Weights of a small transformer language model: vocabulary 1244.
MLP neurons of a small language model. Each row is named by its layer, matrix (up: input weights; down: output weights) and neuron, and shows model dimensions 32-127. Each number is 50 + 15 x the weight over its row's rms, rounded and kept within 0 to 99.
Before each neuron's rows, "fires before" lists the tokens most often just after its 100 highest values on Wikipedia text that the model never trained on; "fires after" lists the tokens most often just before its 100 highest values on Wikipedia text that the model never trained on. A number after a token or word is its count.

fires before: "t " 24, "tr" 7, "t" 6, "ed " 6, "ts " 5, "ro" 5
fires after: "di" 15, "Di" 10, "M" 9, "c" 6, "or" 5, "k" 5
L7.up766:81 48 33 36 34 51 62 50 40 37 58 51 25 46 60 51 08 45 63 46 56 46 45 49 74 48 39 18 57 26 54 45 37 81 60 48 39 71 91 35 69 67 69 72 46 59 64 15 38 60 50 53 35 58 47 50 38 51 46 51 27 46 51 44 36 38 50 50 43 51 45 71 66 49 63 23 41 44 51 73 40 26 42 39 44 47 41 76 38 61 55 51 47 38 52 40
L7.down766:50 64 51 24 56 71 41 56 52 57 50 46 56 30 47 62 32 41 34 53 52 41 70 67 46 69 56 39 45 47 53 59 37 43 41 60 60 37 57 13 48 61 54 68 56 42 50 44 33 82 32 41 38 55 42 41 74 58 42 25 50 21 48 36 51 37 24 40 38 62 62 51 70 38 45 35 58 48 32 67 39 50 61 40 39 51 60 76 39 18 59 57 29 36 42 35

fires before: "y" 19, "ical " 11, "ic " 8, "y " 6, "ic" 6, "e " 6
fires after: "i" 15, "at" 12, "ere " 11, "==" 7, "y" 7, "ty" 6
L3.up903:46 26 36 53 39 45 64 36 68 42 36 32 63 58 45 59 58 72 43 44 66 32 27 41 28 47 37 55 51 40 63 58 34 65 49 47 40 15 79 55 58 33 57 43 41 59 42 44 65 44 89 50 46 35 33 67 43 46 43 55 78 61 26 36 38 67 44 53 63 92 37 59 57 39 57 48 41 29 47 50 37 48 49 71 49 38 32 40 85 43 38 35 58 81 58 18
L3.down903:50 48 40 54 54 39 34 45 52 56 53 38 64 60 49 63 65 96 40 45 59 47 54 19 62 29 58 49 65 51 48 64 29 40 55 57 54 29 52 66 56 40 41 61 44 64 78 64 64 37 57 63 48 58 73 99 47 52 37 73 41 64 55 29 28 38 58 41 26 63 59 56 89 35 25 23 49 51 44 44 54 29 62 85 29 62 42 52 46 22 59 38 48 45 56 49

fires before: "sion" 14, "tiv" 12, ", " 11, "im" 6, "od" 5, "sion " 5
fires after: "pro" 11, "of" 11, "F" 10, "p" 8, "f" 6, "m" 6
L6.up760:55 79 33 36 80 41 65 25 39 67 70 63 61 51 78 66 49 32 48 47 47 39 57 43 46 52 42 59 32 43 56 43 50 49 39 24 60 65 67 52 43 60 53 68 62 74 65 36 46 33 25 70 38 65 69 51 28 56 51 39 50 55 41 68 80 22 64 55 78 51 79 66 67 46 37 68 54 70 58 32 58 42 29 60 53 33 60 50 30 50 78 30 69 76 25 61
L6.down760:45 77 52 73 80 44 52 22 78 61 44 42 41 47 24 19 66 67 44 51 35 71 46 56 77 66 56 27 38 58 62 55 56 54 56 60 51 64 32 50 56 63 40 72 53 56 45 71 64 69 58 59 49 50 44 59 54 33 66 64 56 51 36 27 31 48 54 48 51 39 44 31 69 96 36 32 31 56 52 36 65 54 32 52 36 51 50 39 80 20 43 66 32 56 51 50

fires before: "t " 26, " " 21, "age " 8, "t" 6, "ts " 6
fires after: "v" 24, "- " 20, "di" 15, "t" 12, "res" 7, "Di" 6
L2.up146:63 53 36 45 59 56 65 44 61 56 47 64 59 36 80 59 65 58 52 69 69 47 35 33 62 63 36 39 63 80 20 50 64 58 67 57 23 50 66 41 62 55 50 47 62 38 47 34 53 58 28 35 42 38 35 51 60 60 34 21 38 56 63 25 26 40 59 19 17 23 47 57 44 57 49 30 40 45 56 31 58 30 58 75 42 77 68 64 31 52 35 51 52 16 60 44
L2.down146:59 49 58 47 39 63 58 49 40 49 44 42 65 51 56 43 64 51 63 65 60 44 55 68 45 75 55 53 51 89 48 40 71 42 64 36 56 38 67 52 43 36 19 32 49 55 33 38 58 67 72 58 42 48 57 20 38 49 69 28 65 66 53 46 46 60 50 33 41 45 72 43 75 63 42 33 69 78 51 44 47 42 41 90 79 84 53 57 55 56 37 58 70 37 59 48

fires before: "tic" 27, "tur" 17, "il " 5, "me" 5, "min" 4, "t " 4
fires after: "C" 33, "c" 24
L2.up598:56 50 50 55 37 51 43 43 24 41 35 47 60 41 39 33 42 76 28 42 60 45 56 75 49 43 42 46 60 49 70 41 80 38 58 64 53 35 62 53 60 43 27 45 33 61 81 60 40 57 71 62 63 42 24 54 61 65 61 40 67 64 65 42 62 70 57 37 35 17 67 33 74 60 36 47 37 57 44 69 42 37 74 31 54 34 42 56 59 41 59 61 93 53 37 27
L2.down598:48 43 68 53 27 46 51 66 46 37 45 49 45 18 54 47 34 52 45 63 55 58 75 83 42 48 27 39 66 44 42 70 51 38 53 41 33 27 82 43 48 11 47 31 46 57 62 46 63 71 41 59 63 73 55 63 48 77 69 23 50 57 16 63 34 44 67 57 82 50 36 46 72 34 49 33 20 55 48 65 56 55 68 66 54 59 56 58 43 57 60 50 49 45 48 56

fires before: "y " 17, "a " 10, "ip" 10, "an " 7, "m " 7, "m" 5
fires after: "F" 21, ") " 14, "ar" 5, "D" 5, "En" 5, "d" 4
L7.up69:51 32 55 20 46 41 20 23 44 48 55 54 72 55 41 37 56 61 59 39 53 28 36 67 43 56 57 59 12 48 38 34 38 38 60 56 66 55 50 62 58 18 51 61 71 59 52 40 47 49 36 34 17 34 57 24 60 82 72 37 48 62 67 48 65 67 64 67 52 74 56 13 64 60 58 53 39 50 71 70 43 27 36 52 45 34 42 41 49 34 25 58 64 36 31 77
L7.down69:76 54 43 75 40 55 54 46 34 50 18 67 59 39 33 57 47 36 42 33 71 51 68 58 44 48 51 54 56 64 43 37 48 56 37 50 37 49 52 52 28 74 51 41 39 46 56 47 33 65 46 57 37 25 67 75 71 57 40 55 55 58 54 41 53 50 44 79 47 69 41 34 55 55 40 55 48 64 34 38 41 69 20 49 26 43 59 32 61 30 25 43 69 56 66 25

fires before: "p" 15, "b" 13, "tur" 13, "e " 10, "ent" 9, "ht " 6
fires after: "c" 23, "des" 19, "C" 11, "sc" 7, "a" 6, "stit" 6
L6.up810:44 27 54 37 39 30 42 83 30 45 55 24 37 53 58 38 53 03 34 65 66 58 59 71 76 55 51 52 78 57 74 12 50 34 67 37 51 14 43 64 52 51 55 34 36 67 50 51 30 41 51 29 61 21 37 55 35 58 66 45 30 21 35 36 48 43 34 30 49 30 49 48 56 23 36 54 18 44 62 53 81 29 38 53 58 62 59 49 54 41 33 47 38 56 50 23
L6.down810:40 16 45 53 38 64 76 23 58 80 50 58 53 66 31 57 42 26 63 48 46 41 49 47 69 46 44 44 34 45 28 56 50 42 54 75 52 42 54 35 16 68 62 51 41 51 53 57 71 47 34 83 50 47 69 55 48 46 39 59 29 87 29 51 41 48 61 52 53 32 55 59 68 51 30 58 32 62 79 26 47 57 41 88 57 76 46 48 42 33 34 40 59 27 73 58

fires before: "ti" 13, "ch" 12, "ch " 11, "st" 10, "ty " 8, "t" 5
fires after: "Ch" 34, "K" 12, "ch" 9, "S" 4
L3.up212:59 53 59 31 23 45 18 48 39 33 33 37 31 82 46 42 35 45 72 58 72 66 97 70 24 36 75 40 68 53 77 38 74 38 42 49 55 33 49 84 43 56 63 43 39 36 84 42 63 64 58 43 35 63 46 54 55 63 29 41 52 37 75 27 59 53 37 73 48 53 63 68 80 66 49 49 26 64 37 42 67 43 44 24 20 36 61 63 59 48 23 36 61 54 53 78
L3.down212:59 27 63 35 50 43 26 47 64 54 40 48 47 66 49 53 53 22 75 42 52 64 60 50 32 61 57 47 71 58 58 64 76 44 38 51 57 40 49 68 43 53 85 12 51 39 61 08 38 65 37 43 34 70 67 39 58 45 63 65 32 30 64 43 64 35 65 58 54 37 26 46 67 58 43 72 52 63 48 41 27 39 44 43 34 22 52 46 67 70 55 36 29 53 46 74

fires before: "tur" 19, "for" 16, "y" 7, "t" 7, "w" 5
fires after: "u" 21, "C" 21, "c" 9, "| " 8, "w" 7, "uc" 6
L10.up29:32 37 67 54 41 58 76 28 35 45 37 46 40 63 64 54 51 55 65 47 54 16 70 65 57 66 70 31 71 58 63 27 47 71 45 43 44 36 68 75 42 28 45 77 58 43 58 37 21 66 36 27 52 70 45 45 44 45 69 85 44 48 55 59 50 47 59 21 37 32 37 78 47 64 19 28 45 47 27 52 67 72 36 53 35 13 52 36 75 54 48 46 69 50 47 58
L10.down29:38 33 78 60 42 73 51 48 46 28 45 68 54 11 66 60 43 48 64 61 45 26 66 50 45 60 59 42 67 31 82 37 70 63 56 69 56 22 54 58 70 45 20 52 64 11 47 93 32 73 37 51 45 68 61 36 69 46 56 61 51 39 53 40 29 41 31 30 33 42 61 61 54 71 46 24 66 54 58 34 70 63 19 60 44 43 20 45 56 40 68 41 55 24 48 73

fires before: ". " 16, "ch" 11, "t" 8, "z" 8, "." 7, "ch " 5
fires after: "a" 16, "B" 10, "ad" 9, "y" 5, "e" 5, "pr" 5
L7.up846:44 41 67 55 28 34 61 54 31 42 61 73 34 46 47 47 49 61 69 47 31 56 40 64 33 41 43 26 52 26 50 59 44 45 64 70 46 39 48 47 65 71 53 27 46 37 47 62 41 49 53 74 47 99 24 62 55 38 26 53 45 56 70 36 57 61 51 89 88 43 31 27 53 52 39 37 26 48 41 28 56 55 63 33 59 50 52 26 56 54 38 26 59 42 31 37
L7.down846:50 62 82 53 44 33 72 40 56 47 20 31 58 41 44 34 43 65 55 53 43 75 51 48 41 52 23 57 61 44 60 42 42 55 45 41 41 64 42 51 34 52 79 37 25 62 43 47 67 58 36 45 48 47 21 65 53 65 43 50 25 49 55 53 49 27 53 14 49 45 52 44 21 44 50 47 43 29 15 42 71 76 52 49 43 37 74 50 27 85 46 53 56 44 34 69

fires before: "y" 21, "ed " 15, "e " 10, "y " 8
fires after: "ch" 25, "on" 18, "con" 10, "==" 7, "rec" 5, "\n\n" 4
L3.up309:81 48 53 41 44 65 61 41 67 39 37 52 33 52 65 52 67 89 53 47 67 51 54 53 55 34 00 59 44 51 46 97 36 45 46 45 48 49 41 42 61 52 61 51 27 42 64 44 52 31 69 55 36 69 47 42 35 64 47 45 58 52 58 13 73 63 68 26 51 50 49 56 64 53 34 47 76 49 37 74 64 63 67 52 80 50 56 40 48 48 61 45 54 50 58 58
L3.down309:67 60 67 40 74 53 62 56 45 40 63 59 73 20 34 48 59 93 46 71 38 39 57 19 43 68 26 58 42 42 16 48 48 28 59 18 58 54 51 72 34 53 55 48 38 62 20 27 22 50 39 60 45 90 41 50 62 61 48 69 50 54 28 35 59 40 51 44 61 52 27 40 28 59 32 59 47 52 41 57 39 29 52 33 40 52 52 55 59 30 51 45 40 54 51 28

fires before: "y" 20, "s" 10, "ir" 9, "o " 9, "y " 6, "an" 5
fires after: "N" 18, "en" 16, "or" 13, "W" 10, "En" 7, "on" 6
L10.up980:39 65 69 53 46 64 36 44 33 45 38 50 40 26 65 49 48 43 61 49 61 52 61 58 52 60 47 39 71 76 45 49 56 28 11 41 27 70 69 58 53 37 38 49 51 51 54 37 65 70 47 40 27 31 45 52 34 59 28 86 68 63 42 58 42 49 56 59 62 55 56 43 77 36 59 42 54 27 29 50 80 49 42 61 19 43 38 57 79 41 32 52 76 67 62 45
L10.down980:67 61 71 52 44 59 37 38 20 40 50 40 37 25 34 49 41 63 57 38 47 50 52 50 29 32 51 53 69 61 49 87 08 51 43 49 54 52 49 28 35 23 68 49 37 56 32 12 65 47 63 40 67 56 41 71 69 24 38 64 71 61 35 80 46 49 42 36 50 46 38 48 52 59 64 76 57 32 32 38 52 46 45 78 53 39 39 52 62 63 49 36 76 78 62 60

fires before: "ision " 26, "is" 14, "id" 7, "er" 6, "or" 5, "lin" 4
fires after: "D" 33, "el" 14, "R" 13
L2.up173:63 71 58 22 43 30 74 36 57 62 44 46 59 67 49 46 56 50 82 61 57 40 38 50 68 18 50 77 46 42 68 36 54 53 56 51 67 68 28 66 51 32 32 38 29 57 57 40 37 68 49 48 24 61 51 38 53 37 57 56 47 27 47 49 36 48 45 59 36 47 51 30 65 36 52 35 75 52 64 56 38 54 36 62 66 67 60 80 62 37 30 59 42 63 62 13
L2.down173:53 65 42 46 30 28 74 42 46 58 78 53 46 46 50 68 52 33 70 56 69 49 77 55 50 48 60 49 75 60 38 71 30 56 40 66 36 53 57 66 27 29 39 46 78 44 56 60 59 65 36 67 21 55 51 33 80 73 33 30 45 38 50 36 37 69 49 57 42 56 44 33 45 57 36 25 43 52 48 59 46 43 46 76 47 52 30 83 38 21 35 49 48 32 45 34

fires before: "ision " 22, "and" 16, "y " 6, "or" 5, "is" 4, "ation " 4
fires after: "D" 35, "le" 15, "ed" 5, "C" 4, "E" 4
L7.up247:71 55 61 51 21 48 42 48 55 66 60 53 39 61 53 31 67 59 59 42 57 37 67 60 70 40 74 55 19 57 44 53 70 66 41 50 68 67 81 44 38 60 77 37 59 70 58 68 43 47 38 77 43 73 49 38 27 60 26 68 63 55 59 59 45 58 64 55 57 71 59 75 82 41 52 54 45 44 63 52 26 64 62 58 40 45 90 75 71 68 41 41 47 63 62 36
L7.down247:34 51 38 32 41 59 61 46 41 51 59 60 30 50 38 52 59 83 54 54 51 55 36 39 63 37 39 56 36 45 60 88 68 57 46 72 94 49 76 51 45 60 56 58 47 71 47 68 40 64 52 54 41 42 54 71 35 57 55 26 45 53 49 35 51 59 77 66 46 66 42 42 78 73 17 45 34 57 41 55 38 66 75 40 38 42 57 64 69 46 60 43 62 44 72 15